From a checkpoint of a small transformer trained on Wikipedia.
Size: 16 layers, 32.1M parameters.
MLP neurons of a small language model. Each row is named by its layer, matrix (up: input weights; down: output weights) and neuron, and shows model dimensions 128-319. Each number is 128 + 24 x the weight over its row's rms, rounded and kept within 0 to 255. Numbers have three digits each.
Before each neuron's rows, "fires in" lists the words (lower case) most often at its 100 highest values on Wikipedia text that the model never trained on.

fires in: "to", "not", "would", "will", "t", "can"
L5.up979:127115095132138138096173079131090098140112078127117120176140149130122165123135142144135130076131126110128163134174106086111139119163090136140176100145151089121113085138167175146121133115094130174117112100183131152101118153119145090085168145132143108140141140116112122111093130119085133120091112088151139125137146119130127145112094112133161083130123173137128174121157155161149151085112146141110145112109127146102107146148111176134148137123087107124104165116114140183125164153092128095145149130117154132119098147150100133148116128130114139127123150121138141143114151123198126096
L5.down979:152105163132125121139136121142154110074144143143112124154100138215145113101151148145129156108140071130164153165175121113116127113125154143126099097119107108124123174124147130112138121140130157116118105083087145141109219151139099086104121154148135149142141108097161101090150109136135155130132125118166085173162102116103118155123133132171149097116117098123113093148147153139120137130126153117123140142115126128132129128208084130119119169118111151134101156096179107109117131167129114094146103160161133108075142133088117124132122147091136133161101117108107125097092138129153102165

fires in: "has", "are", "can", "have", "is", "as"
L12.up1035:134122121106142150119110114153082141156084128105111129127113138132125138131097159135163133097135119135094105136131145124117121092150132150147118129158118109184080102139136149147117144095148149145103102133128170126139122140108126113159163152155133113158153126122158103132073144166136108110082148122092120157086075096135141113118159131115090140181114133151153169129136134100130139123151106119101127120129120113113120111115119127150113140087164111148147185122159144136094105109153087143104141126117104110132117122141109129126157137100142159165104126107125118161112149089140127119
L12.down1035:129144099106148119118126149133110125020155143133115158128138131140139128148131101125129147115120172170133115117142169148130116135114141136075158117120146152134105099144102150090128140148168147157134129132128131136122255103124118143154117120127107154088109109097145119116096120108157116158121146103170129086124179132144115140132115112119147105127109146120118143123128152121115095154112134166112150113117120133159141142117142107095132117098060116122143100125122158138133113128137142142073155107170107142146147120129124131140146123152120134119164136114154137115104118111115122135

fires in: "the", "became", "is", "as", "become"
L11.up759:156140138130156161070135120106084067149106137121104164097147116129103135131098121135138078080134148148137131133128113100125106113119096132097063083151085149148138136174135098122140166154124153143143183165121150118101122109112166118189150112122095097131137133108142170122116112110127139121098123130081159154128123087132146161094135061120137142158144144126083083125176146181153134104112109177121153102144120125156172157127087144089126108084151104126169120136172095090150130128123174159117121096142110161125110127096124108125145119132146124148124131126123134145105132118158104113
L11.down759:109115113099133108127111102142151132121180132106154176162104152125131160124127131168158111120117150162114150141117093090103087127093136086113121066123086141147138126140142159125095143133117144111157098137095126159094125137132134176120128056160131110119112094129122096124101148116151152169133132109140132123145143159137140129143113103140148134112118143131131097160153093115150121132109122095138102154112126099104156141075155175138133152112153104141101165131133106124128125119142118127100066099167109135100127162145136140110097102123134104134102117141113128129095158155171124174

fires in: "i", "ii", "iv", "iii", "irc"
L2.up1059:110141106135115106116125138116100131136109131157119079150108098127118108126126122141113115078105120131096130152128164115157151090160062119123124130120132080104121150150120085148140131135090114169105105135147126138089121165139149158114118139129139163125141132144109076182128124138138201135132092110177139144146136128114118071112118101111132099161110162120163125119117128153131119136108114074088116151131128151146102144120115114143168168094118108110140132154115147138117104109139124109099153134144163170148118121100129166097137115137124172115135111129121142141182121071120111168
L2.down1059:131143131141118129128117141066099167089090189181095121142113156142116079129153160133152111125117121111127139111103133171136132112087109096111147140151154132121145092119152130115158120132158125152134148133133117112156157170112086116121146138116111150094132145123111114161136132110103152143119094094125167132104096121102116106135119104131168115123139135128123158157122114162091153148132151116072090146161140144116115085130131126113162161135166122133113100152110156095124097124151142138082155138109116106113114175180129144087137137139132134089101096105124129114122081163144086122

fires in: "an"
L11.up575:127104156139111094166107109166098158144115100154137130130159146148106116156123129133135098085136175146128120138122158127126120121099161107100127087144136113158144139142155147116158119094097135119162107100138128161142129088094076127117173110145107117129148126109131126146111156072137154136136136109129152155128155147104152131124135101091152133125142148096152130116138090162145141123091129175150128145128132103116162110089134148202100127105154148147117091138041128110157147124151141153112100152093133136138083144111159147121111133070176171095120122139143098158099115111123114116
L11.down575:159120124126129110180117150157116151155120121118128135130136160187113138170155144149127137107079180124105129081120144140137154121127173128091113119125148084140123146128136139118159099129122123093144125114111173121088104119117121129121101137175121091147122126072114118092093120161164140155140141123146177152135133129114128149141176109118120143106110136148141166115135143092116147107149119143138128122083139131108143105157151153158124140140171144132072103167084104122138132131132139176123123151091145124120161153140150158128126111140156122150096147137109121128108115078086154114

fires in: "of", "and", "or"
L8.up282:181147147095145124118109131134117129140131135140134089156153136143172164113091109146146093146096121151139128098133145150110147106120111131107109169081108116098122150124132125122096100154073139159082123091168168141131123162112144133132124130135132109128140063185109131110112133114158122107135138108101162127132118120120117115130129151121127155152181190143160149110099144146105088125132140144086139114135124137084118102160130090155148130126106112121138128123123130118130098109147150137142131089169127156128126089127129136110120118136099153092165150126088104175114136149192119106
L8.down282:120136130124140151105157105127135126146122146124120117152154100156068097130156125142190142122131083152151111094127110114130122139099162156150157108136165146140096170098133104135133143137153102149108110189151131148150180113136145133116102140098145151111114106102144156138120127090122140143124148114118103135105100109118156117126125177149113136082136138120092115097120116088117149105150137176142147136122094115110078081120167106093125088148152144112124169116088131143131137104148161161139116132093128130118156107134123052089117128134087148132117116118130116097084168152109122123

fires in: "of", "in", "for"
L11.up48:122142135104133155138127123129119113171094117121113133147147132087138150155166094124139125126161124107122103142126164119099122091156108085146095174137151073143108076150120138127144151133059112170141149135184144160122125123090161143131113084119110129110138136133130112134099124135171119162095151136138143154112141119158101129134096166109130138152115116172156151142129148157131105090116117102129108130114165149169087098130135157119118143101143090119156099152133136157152100123122185153090163118131148150148121131174119137124106112126093151135145103126122077132133126133162132100
L11.down48:118118080114139111140139135136127146132087183156136097123129152000150112131133134157149099100114112165149118122170116129099142147137102088136081146101075137119104101133092167138141115163131117145141169139097106171116197152120143094071162116153138132159115111114115124133143108116143126095104172126124127150115123111132110120114131131122102131086134156138114135085139141103168155134153120093120089133138082135150126101111089156163168149121127161103142121143155184077124119079122084129107132131139126174133132130128094151128143147116120143127150123124133135155139126101084104144

fires in: "not", "to", "also", "may", "t", "2000"
L5.up402:139129109158132159118143110088098119138145119134146098147067084145131145117115099124119095169151138132108127120151141105134137163096102115108107140153148094140126158083157151149111119114143086135134161090166201158118119153148114103094146127125162144114103112098104108130115180102093130067107102111125136091182109130157167142114098100111162086124095130115153128114142147154121149128095124118119119154113079129140176124158105116108137129100101155132092129135141128142146120139159130163126126120120120115101104132125117114154122147117127144110087196080155141147133095157157115142
L5.down402:127130124138155096140111108143144152060163152144146127137110073177089143150120140095131158133151082126139104149191120123075136086124125175109114182122142170151122114112097146113101121092124111138116148140130137109095182163138136089124145092128136177111125112116166105149157143099148159145146157144124091138135099075177140124138134117145113107129171155103108147152131103093099116129123134077130127182116118123144154145149098098107113121104094124160085184104104132161100087132117153113098098126114103093082203125138104110134154149167168133145138130132151140149136150096090135154

fires in: "state", "father", "san", "barrels", "born", "home"
L2.up701:138104115104093176141123133097078137130118133123135115101109099138127125146096104083197135117134137108110104140151154132112138147112128111129123111123144114121136085125114107126187138162110127114113163119119136126112126145133082120123103166105156128133189109129111141118125074128123173127133156128111146118113098159113131123119143104103085105142103137170155101132129133196123107117136086122103101157123159198085129171101136091114117165146145115135150135108112133103136135134110150131162152105133148133135163101150155146107171095101168132103138082142097125151134139134110120107
L2.down701:163132113102161124113098132101128130112144157110111121125101097118093084133120148132135083130111072118142149130118087140109124163102093125140094112103152069110147149116126157156125126126134143185134129133120134155120148130148097118109141114093124129134138150092107129094162120130122124137140116134150123146090142117120180146168157139133112153116120154141165125115126157172122157180130136137115087099090132142115089125147132119093103104151145174149129148120139134122162132127090090120129099137116121164139122116132129125110123139144168135117158119148112108123130130102103162139

fires in: "a", "an", "the", "s", "their"
L10.up442:101132134117098163128109131126149131154134102125105152114100103134166173112129084150129145098122151098174163139106148150138123166099099115114172073106130123122076131158110148123133127135114194123116108093155150128106116150144134130128110133132120144146098169148188120153093157128103121150137186110121128129125169112111173139114152136114094129110159159146166086139089141089114101095118118164117144144111124185107121133116130158145166106152121145133149137116115098131096152123111130131100106120097116148133134151155138162119165085113078129109105141092147124123129133088142125153
L10.down442:126149127075120131099106130118141114150125169105126108135074090115107116133168122173089122103104152112119109130132103165148140106113137121133129124145148143129166129120125157113120115108102131109124140135077122124114169150126130121093125132153143141191143130098135100146117140147162113077118076153131153114044118095108145139124134118119154140150122137134113090111141106116127120114150145110103146113109094166095121128128143097127118121138092162159115139163159087157138122120083110083137119110102151178124164136100133118113086129130178114127110130113108136155100125155124127114

fires in: "had", "was", "is", "has", "by", "to"
L12.up693:157135141077148167123137089138140101135123128120146156162128140127144158135099118137161133090117119083139114120152129155122114151131098101108098116107089116144141102123174151135159143145163114098127150140140201119121115161139171121119146090150133111171155145152165127116121174137140138103140107096120147145100094109155138144141137147106117138183126141111178142145136116136083146100116143140123151134113081107123155146132122153119127100105182105155097170128145123127123196119109087139144122103139075110123111091132107117118145126106098112092158150108112114143144113084141178147
L12.down693:130089103106161093087119169125119144070084143092089142135155128205173127147161124129144166083112117132129125140149102113135150130129076090116125089116129132133137111133125165151162121110106151143126109151127116113138160171134123149114115135166092144124079159142136138162093115127153122119113118107154132105114161175147160156122172185121146172164087121096061154157133146127126100148159128131141135117143134090185116133104104139123123135119163120156119137107108082133133160130131121094089119164122134125123131160120107083118151106155126124116138130088183134165121130123141141149

fires in: "has", "as", "for", "had", "of"
L13.up1104:140137096120148131168154090107102090142110135132113172114137121112109095168122097137131118098181182111130113158124164123126125176102128129149115096098091127142121116154114154143143174131115121130119145130150155113147127119085154099110171122128114111127131125146137144106143109106175119139059133122115136120114146116179090106115172120086148079164087137113164141119117149147100134136111093097124163083166124161156114128126124157109136102085159103171145163135126166148137165103174159148085150113147125141158112131153098141112139142114122146091153101094127100169157119115095141106
L13.down1104:121096115126144082158139112133147155089107143112120129096121137000121142172124087130140127120124141148126128142112137144126128138126128129097115152131129150166117146142084149140122164115108129153116116133145085145149246139122120125134144123129134126167129121121133141140108124131137127142126142139182131155110126119121105116127104172104130113161114144141140150096142153158135183121177081134098133136160099142154132106120097140111179091124143119101115121144164102149091150127165126134111125128125132140175119108131104111144096112140111115108134131127113115136103153119109114139

fires in: "of", "leader", "involved", "part", "partner", "grandfather"
L2.up85:142124177078145136140131109146129149132140163101154141104115097139140114115139105070146110123161132088122146183136130102104132170079163090119051133140142107150133092117151106132105160137088085112155183103153119151118124122154104171124138154120125119108122119090151118134119145117115120151098173140112135118119139093140136161135134169143086107131140116136138133118125103119121136149140135128128102096129136117111141145135128102126138126111145122126101181132142130153147133121068127144136113127149138152100114153142159126162116091118118101132098136124105122119169149103138133079
L2.down85:110139150074113120095096123143112142116163117106146114105136151126121143149125116125110084142116115107119123176134152150090194136140159110119115144136160113161178133124151171134147115132092125138088130128145168166122122162124162122150135127121103089139102163132136130157118136086088115157086096085112108121137095114102110170124130112135154131155125117127157088116161130161153144126128122115156140158135145145159140143111126077143116168121184122151141138128150115118102083146110147108163123155143158140149085121121152110143158122109116093123112146130132135162139129142168151133

fires in: "s", "not", "is", "was", "before"
L5.up201:120081122144153130127146074110129111140104113140129151129108105160130131117082128153124093143149127132130126158132148091102116124122099123130132143148119103151137133173167121148137112145155148121132086105159115096151125190108147172073111149109187118132127160131137166166117142093125134129133087105174161094130157136174135102117144110123118093133145136157111136103203114134145163117104132131104157147123127116073131122129107174142099123100130116099134147141108132127095127107138094120171132141133081130112102132123131180139127096131111124153112125140081170127145103138127151130
L5.down201:147096070086146108123155131152139124066110144136116125114141132176140119112153169114119116116104127094116141152145120126170157177140131181138134121156134131149128162129148144122132103147116113094131131129087131132161255161159132126137096148158065161110082150085150155144109133111142120081115152118114102135130111118133122136140117131126141160109137090111098137103129130121077161131121127143093141120125102146173130162124134120114128075159146144126117139109104128114134153114128151092119108156089139126142130107152156077073138147126151100141091138104162096152138135174157114099

fires in: "s", "the", "his", "its", "their"
L10.up679:120099128147113120106114097120127104169132104099140116117094134147137159104076146096176091132113154167096134127094142164149129074135091144187124118123115115166134083157135130109134154139154119118123157122162178157145128152174150114132111212110096091126152112096109129137094143129145169145124128105130116112183122140108107129096168123127096160116132107124127159116156130125125140090106125150099104144142114123113126121099176144166101100121125130110146150155103169101139145151074117140171131155106126089114121091074136127120079114133097129133109127151096119141126097098127159116
L10.down679:112135121126143126168129119154099159184087125130133158137134124148101128140135143139134105136176134123117113123162132117133112156099153136142114107094141124090116167120114134127115113176121159131127093130124121118116255138117106144165075117151157175086097152093135159153100143118105117135164140159119104092110108147089152175142113109128134102133146136191123110068131081116117129107148120138123108167122114163141112116132129107174123101145139131110109110097120168128144138136142099148093118096147121114144144118130105103134129172153149128136142114104135111135150176138140101120

fires in: "and", "of", "however", "later"
L8.up253:115108123151168124123150126128179129156093117107165069140114087142135121161095119101203119142122128148119131127114134139121138119151088123160122110146119095147118127142128156168119129151089138136061123144185109183082118120106118137147155083155131114130130129154125131115067095145152112104121133160144136159152130120176141123149124124090121177137137163143160153113123125127120127146125109152113091206162095119097182137133146140119099138094151148079099162123144131137110114125122109161120139123170142095127143109125134119127133151113123158110139116114099109181123138127135071129
L8.down253:134130164086187098162120077125115096098131106151070112104131178175133149163144092086106151137110148123113147114116090154122111119112103133128125164120109140128090151115141135124146137144111134108123119125152107152147149118147132152138156131143102134094152110137121137108109099156120086127094120157071117147110125119157114091102147130149188096127111087158140129114131134131141130124116128104091131127147113170133144111079125082164131114094138160134123084145142126163109110124136123171151131168131119094117165118139146135104087101129054151157126131120107172075128099119121147082

fires in: "the", "s"
L12.up450:093105123122105127116112106128102072171119082160112134130121117139159133138120133157111129096114154135106115129129096166149124127112083172136123134090119147158108125129089100139108123098128130078102090170139170117127133147147139118109127108147122126132153135104145130123096140131067166135128125123109115111116156135130186125111133140082133134129085101099134114106140114130073091149134142155131109109142133141071192145162153155108137105084142137111139142147114115147126163088093073115141144117099119141149116138117132130143125104150098143166123112151113148113114125152084115110
L12.down450:104127125116129127110115113117120134214130123116125125128122137091102120137149143124160107105121135133155153119149139112126144126118145147114130149115127130124093144117090129123117085163135113112099125149098100115118255153108143113131059144134182137143108149137088131168127117128124140144144106131137084151131132108112144129153118159139130139110137100119132128129151085129112124113121166144125095158155118170112098088128123138126094127130137197127114142141161173121088133139121089134176147135121096144126130157107097146126134137150094151161130118142122154139106117094101109138

fires in: "would", "will", "may", "might", "should"
L5.up847:144119124134127163093136109110106109128102112115136165139154118123079161083109170139137152091149133145164153115169133145143137124085132172086160114152095139122117151127078130135115128133126179162105115131168157159131126126133111134098131106101145156110148137105140140144140121113083128089103131137104137097170118146117117149089124126142136132129126182124146130112134142129104122117148134138170172126086058133079155162140109176137122086110100121144097117147126127095124128147142137136143118129136146139082085127156113135131101142103140152128113172123108111127105123095166127127
L5.down847:186137158145152104130139132079130142093148149174128136152123140162138142076147146159166155169128102145138128170138119136087136124144159151102135137155150132098116141093143145139142099109090170112100111073112115096130196145120104062133148165125165169154134105100137098135156097125130127122132115153132100152152138097142123147122137135139117106145106094102138144150145088090106167135106114145117169137112097129079161168156061152154113133118087132162128139065195078107112122170129110102129118134137150150123141133091091139122137127139169125134113086105126159128118106052135127124

fires in: "and", "to", "or", "has", "than", "had"
L12.up536:133180118077138139166176106129145097146098142120138110148084136103128097093111094150129108128145120148126144125084139135162188137149124123155135129150090118157103110171113111136106164144091118132099123121135170122167118193161150118140184094112145128113154108138143087146131116156149123127123110122156123106106151143133136150128114128088128082085137163140149088132127166124116127132119127117098161119136136144155119102139088181090166121116112136099113165123151123151132102102114148116140155147125157142089119129175161151128146113125161122148140148104106116166152152160143124161
L12.down536:154122125148132134136101127104129131040105161119120136127148095074101155168122087106107149112105114155148126152112142133125123125090149108155114123126130115161125123130095156117167115152109120154139106118112145128065229120161142127158141166138164146133142103101102126128133109124140111135146171126128129142130129088134129133145093126117131139129145156103168130085112129120121150155110137121142078141122143128107102163105109109145115133144139136091109110116115105115089178129132121117123106105098150138138123127121117110099077148121106086120138156136141140105132100140120139126

fires in: "can", "would", "will", "not", "may", "could"
L12.up689:132105091137090115084146120119144122153101108122113131150117137147115121157167162145115096131108118158159155076140100117096135120117122174076119128150159149146138194106118176120100141122122154160112117106104140135097097134165111138159170124160125101100078077123096121116132125111174140104093119122123147123172089147146080137128101101143151090135166124116127118097169147100148101140136139144111175141132130076127128150195105127143106145097093154096106105126129091106133109120194163131109135148164135168117116140123103124145149117125167170122154175139151122133159188137109148151
L12.down689:134130123171086133182151092070132161145127113144143139117082128123137155075119154130133110131109096132099123147165136101091174104133083163124135124115119129078113154184121148106162138111082140107144117111148175099100119138145109084122133143106138144165094129083109097143165116124138170109157132144145121131133127106135143149121136135130108133115107097108147131143126103175113084174146112153119097164154147135157157143157108140156126118098060131134122160133163111165123115126097137107171104116095130118138146159127143162109153096126120137143136093097128161132107096105131158173

fires in: "with", "received", "a", "mathrm", "an"
L10.up32:123124119105167156159145123137121129136122146139090167148146125125128172094122077119173119100142168087117143105123145131145155162165121127128117117124106105090106129145141102083147145109119158126129095130123102156142118129159122130132102121112141111156156149140170096147111139119129137157127167135141098118113143116112112131129181168153105131117159127142160135107118143099130108106130161157132165110111124140130059118185166099104133109159158145107135125151104125107131152073135160145115167097117142120135091124091135143140124136120131153129145176090137099110107086155105120095
L10.down32:114146104114104146129159099100136101186092096151172178105108103102090124147158134113132097144131085083150148132143148100139117112149104111130116125093160143106127169116115122124099084133110124113164116137134134194110238135095078129140155105085111103157175128093111108119117117124131116094112100107074123154109111136128121106140082139120126149184153086113136126085122138122139156124148145144156114136131133135130142114142146129105118142105105111150095117145122145114140114155131138105093119101116109129128106155125116143135154137110152114113075165116094170124152156098147117139

fires in: "after", "as", "may", "before", "when", "january"
L2.up573:131141131111126123156131144129095165131123110120149120160179101130076152172145114147134110102136182142130099127138138104157151109129099146081126145131089118109131098160154121124099177104091112167127131138144135131118118138129093123153132130168131145149134109149175144156118109119145123095143116107151120141098138130116131133130082101062138140108150139107087127148130135134140113077154119147130143159122145111110149135117135183109176155121130104170127095122113148110116149143108118109128140119149121113108093112130112107133122169127216123127194121155153137158094128099136137123
L2.down573:166114117116138155111148073165151139086137094147131138130124166128126083159147118118136122114133148093097126136165127124117145128158135096140144135086174112109139165100119114127096145125121132130135157168104152120132151136157132116083133115139140102101081129146148104166097106137142116140105133132173148130161146125105108146113145110152132160114129125132111108160116164131142154138106150090109158164154101101099141108111126095131132186087126124137131110129129172164090156156133114093112101177128137126072103094130125127131111144164136135139104161128123109112128127093117145096

fires in: "of", "the", "by"
L10.up644:129163164121154141126128078130125130175135138133096135107164149115141155125145120132123109115120167125075116065171150133082123107129100145122105117178105109136114135114140137151210169156142119121114097137162118163098124121110103142125152177177118157156144101136155110119100092084176119140099114147079108111110136136144138140154120179103132131187112138133084125062161163134131115134149138132135098147086133131107119118128137130169096139117126138179127119114121118130179164116131131129132146084168107118164129102088106131142077179106160113121153151102123115124125108122083130101
L10.down644:154105124084120175118119134171131157093131078126184143113111126000143151119139145108128129138100121119098112113134120145144116170113170117127126152160139108160148152105090148135152153082136154123146122181097130175129213122109108135131128140078152140118094097157132114119126112091111141119124106140100112081142138101153110125150144127129097096142140121133149141140105172117141138106110161118166125136125104112096148124110088098167112129104110086120102112117114158137139154138111094086126151139169145110136158140135150147142124123141105114105153135113080143099118157144132121153

fires in: "s", "following", "its"
L10.up915:129153119135158114140093132110109124153094111092129143113138120159147153119089146126145130139111154155131128115126160142156140108118093092159134127123127114133155089185126131120117117139149154151108133159090120118107116097157132142119109178118086118167141121121138119143090191135094177122136168141159129111187132141140151129109178158123148149149142067158146140108101128134143108108129126150097136140111123111088123126156169136119132129120151098158167161120082099107131141119157142130103159141111096091123109131098110150110157142131145114153096112125118103140103156114097092138
L10.down915:185091117115136105135085092099143166201132075100112135107120135094128129130132109136130126159114147111126124120176157141161121135122113122129138147114125107079114127122112160084110114180137148111105131129155124084121192122088099125156144107149120120142128123111129117142114134144129123132154159137115114083090091154119111119156144137145121118181164144160124119114111162131125073147145083086157086140124114144139130120167087119123166127122093149077136090116125154091113127116137145163168136138146098143156118140090101127161113136140116127102130141117159134124151106126120108118

fires in: "i", "first", "last", "irc"
L5.up491:126149150119123127101125085146125120131159110139116106085129079152165199126157100122168149098134119123107136156155172126114151123132091118129119098105176049122122136127117153131144127133108113141109106064147135116112122152144145120135153146091156168106138136127204095132110156167094131119124082126152139155122158137128137163154129109121183140141126162128141127130109121086101118131160152132150136150139114140077124149133133106110145111104114167147127166128152144116159170093124108112126142140133134099114089113108155125151111155150102136102113095106092106159140105126151153135
L5.down491:125122082125116140161160123164135109107105160139107078147145115133099129084153156116169127155091075153148097121095102120128155143167124095114149150140102156127126194122117147104169135137154122134143142145112088120131125161112072153123098118118120159109119141069139102122158127169122114126142115103128115087140104134112116098125133099132137070133165141142161149116106092117161120148114154107113134163137109138107080115128128169108155145129098147135089085149135132114131143087095152128154119134112093095111146137128147134106078120173173110112117113131125098133111090120136113151

fires in: "as", "of", "has", "had", "2000", "also"
L12.up304:135120102073155096136135098153119123156149154095143126118162138129133164098188114166158126132156160128120151092107120095133108153105135093132078157118088140159123125129172118111128129121144101163099141076160113176122099154127129123126107085116115103146119133160105132111122139157082083148176157153111155096101171122136134114102118111110122145130141118106160160116120165140116150122108119149163130148131108149139096132122116161116158160098093108146140147124126077160090148095149148120160120132166127159163117142150114109102150110113094138128174121126130091140137112139142113135
L12.down304:129093121162138141132132167112136139100102120108112144082136155029136074124109075165103135149126150122101091165143140142109125105153155133119119141152149122103118107139096184120145135124162104141084140132162148121138205123117151125154130092136129135088107119175129104145136128127136131132129144141138091124165161139138101090063150125137090149134152116123117130075129175139120125127156079130118146150130156134139141103154130132135147119073138128173122150121123161140072131091142141123113141140134124143129119082140145109147142142195154154178141172099139135123142116154123165150

fires in: "when", "after", "000", "where", "00"
L2.up1:135106143124132126181156123151137127135130156125162109157075123137130169173097119147112104141154129126104133111115158163123131075116136098133131106143096103161144092156107114140108145074122100141125137110179154133145126118114112142144136168144165167130102095120133103093150113098101099116089112089157127142110157139153120153097153109119141112143069109078115163107138108143130134098150136117123141112162143129131118112139134109148172177106117137140110161178113178100140117135128157134140113121124068108088126126125142129131089150154143132161171123113136133171122102130158121098
L2.down1:142115144119120119136134063116113143085090106149130118145152098101118100112078126098144125128116084140119120099138146121175091173138141130137141130134171115099158138110148119139091104133080135091139155159134156179147150120158138097145139116135080151091098167189114095116158138108129114137143105166131147176136094125137142124119130148134173172116139139158119102097133144122092115180119119102094127169146115102142144112187160103123103121125118156130096083150152087138127134075138111134106136153115157102168155136130127146077091126115094140135121114108160099168126125120119120122

fires in: "an"
L12.up549:161104142113124135176102085108099109152102121160100101148150142136082128150142115145151072076139179124168137094136126136092145121143143097058125138124124100113106148151157148089103130087087148159065169135120149104107114173154131121125098159122095155139155101112111157151119164124206136139149125103147145131156130152107102172121132090086137123122080143123137148152123114153105141107124101189147086114119114116118138124148139133137099117112134141135153125115126130104116136138121146161135187131108125155138083121130113182123098163086153130130158155130130115141153098135134116126
L12.down549:118092140121120177146097157087119127140154111128078116136141107139169123135161119136120123149133173143135150114097147078127110158115173074104175129125111097121168143141132140130172091143130121148092149113138135125113145125127194093119117136140131135112101086076116122072164122084139170084100129099135155085165117135149099158094150094124148107146088117155129114128098134127143096141140123143146144134158117135133122120188101163124118182124168116087131140149188115125143073131124132144121132135126125119106089158164126172166107122150141103116128140127116135136149108093105121137

fires in: "of", "with", "full", "by", "own", "entire"
L5.up541:138099127133126115125112120122131080153135128137115136071117159145106135100131111121139119094145163175111136089151103150126138161136130139134111139132123146131134127089131150168104167140123141109093104104139114140127122123120135125123128154140084147134172122110131113115137152126141108112112133128114122171128117132172098103096073119070130110100120115148099109080121116149152161148122141152117096155108119109130145115148153094138110112114077122155133137130108157118127193138108108126142144143143107119115110148122117106139085138091112130113092174156154122124097107115104157139
L5.down541:110129094110170086125114146113109134129111174143157084145126128109098143160116119157151130164153143123114176109088135135144144137094142134161165135125071129153116112132157157158128137138102096151074119159115119118135137172097078164079118121105141113136164140134127142090126145135110113133129152096153078127128078139173093105119116143143102095155125131109136141131119125125125137111119097129124127150139124155110120121169155136135145127138068126120110088150115149138096151093099075091134126154110130139120116129128157160107161114082118122139119142135099116097142132109119126137

fires in: "this", "new", "a", "an", "financial"
L8.up830:117114117132129118160135089174099115149144096133116140165184108144128172110137136129137103097135156100103118127132084132158115118099125113138125139096142125143125106101142078128119144132131131124061125107137144126159126126131111149103107150125145115123101097095132139109110162134124121141131180066094134129126104137124168110066140173074096128138126098149148145167136140124091134089133122150107136180147102148085087121126137173145157114164128150102157156149109124119125172130146114153148131151167127140132138127074130125164076117134080135108142151136140141105114136155138169135
L8.down830:094139119140122128157114096126138128178140120176108137131104131129108109099140156106095079142126167129095155118169129120103110152150130143125132110160150093089111156107134139067140087143132125090165138132127115089117255130130131131141095132087141127129127099134114124141095150100148145152162153112129094103082126118110140139156145125163130127121113130106106111102129111101141130110135150137147144155129086132129151103124124115135184116113138142138113123122131172126122109114126108126124109110146143142105136155116087105113127103153102170169144144140132154119122085148129115087

fires in: "in", "at", "by", "of"
L5.up717:103137131111144154157127119082102141149133132090148152132152124138088151133146067149166101118154130138121143100143070153102114135098149098119127119184122123135104095129163091150147164160141145164113101111153106162153111146108119118135153122123104140160138137132093110080131150071132114132141122150147113128111124119185098079122102100138143128151137139145115112077104158149164087100126142139132109065108142124140128121144148136128108144100077111129133142167117087125151139102092144144116134147131100134135084140108128129125120141131108104103100132143110147136131133096115120119
L5.down717:089104092101113049145101116117147142113166145105153128132139125113099100151143139159145129142091120150163139098118098120128177168095109128113159134149138136131144134161111135118120189130107106160117103124127097070125158129158147135146090102143124120156117110137156141121125139136157110097174097119173131109151092139123136132097116107122150116094124129132150138123135151111104138121140137170105149140140075159152144090156131159117104127098132157138129118130122134085103153096140157164097145173116122127110124119119100105093113112164119160157121117132127105105128129084119126186

fires in: "is", "was", "s", "be", "are", "were"
L10.up592:143100117139161133138131101129136092141098128141128123145105116132140129122132122117137121073155141100113139162127144127109144162123098122116069137144141094133127131153156124083146152094105104164120164146144135155156117136110124133118195098163118094115110154108169090155113180093162117078123116109100168112120153094182107133158156124107139064131125150170141152146165156159132138115139135149146140136146134120158136150099126124142138076091155082109199138170105139156145138132141137146139131083122125129122101130151116148128118143099127177119117143126141148136140125134123173159
L10.down592:122093100105140133157167099106118146015103120151091134146150145144129125112125121137160144101101108141122095141170132129115141137120127114094093123135116124139121149150122119119113151100121127127119108150090138118139239146104133148114159160137132135109104144106148091115095117104153153109136129059103152181125104151122110114146142126160114133115101153134115118090120125118160117123174081123099153137157095165146134128091125137128148130137145109110125148165090139167142090115123107157134114104146129102099135141148106158143124128099132135115131140093194092141114096148164143166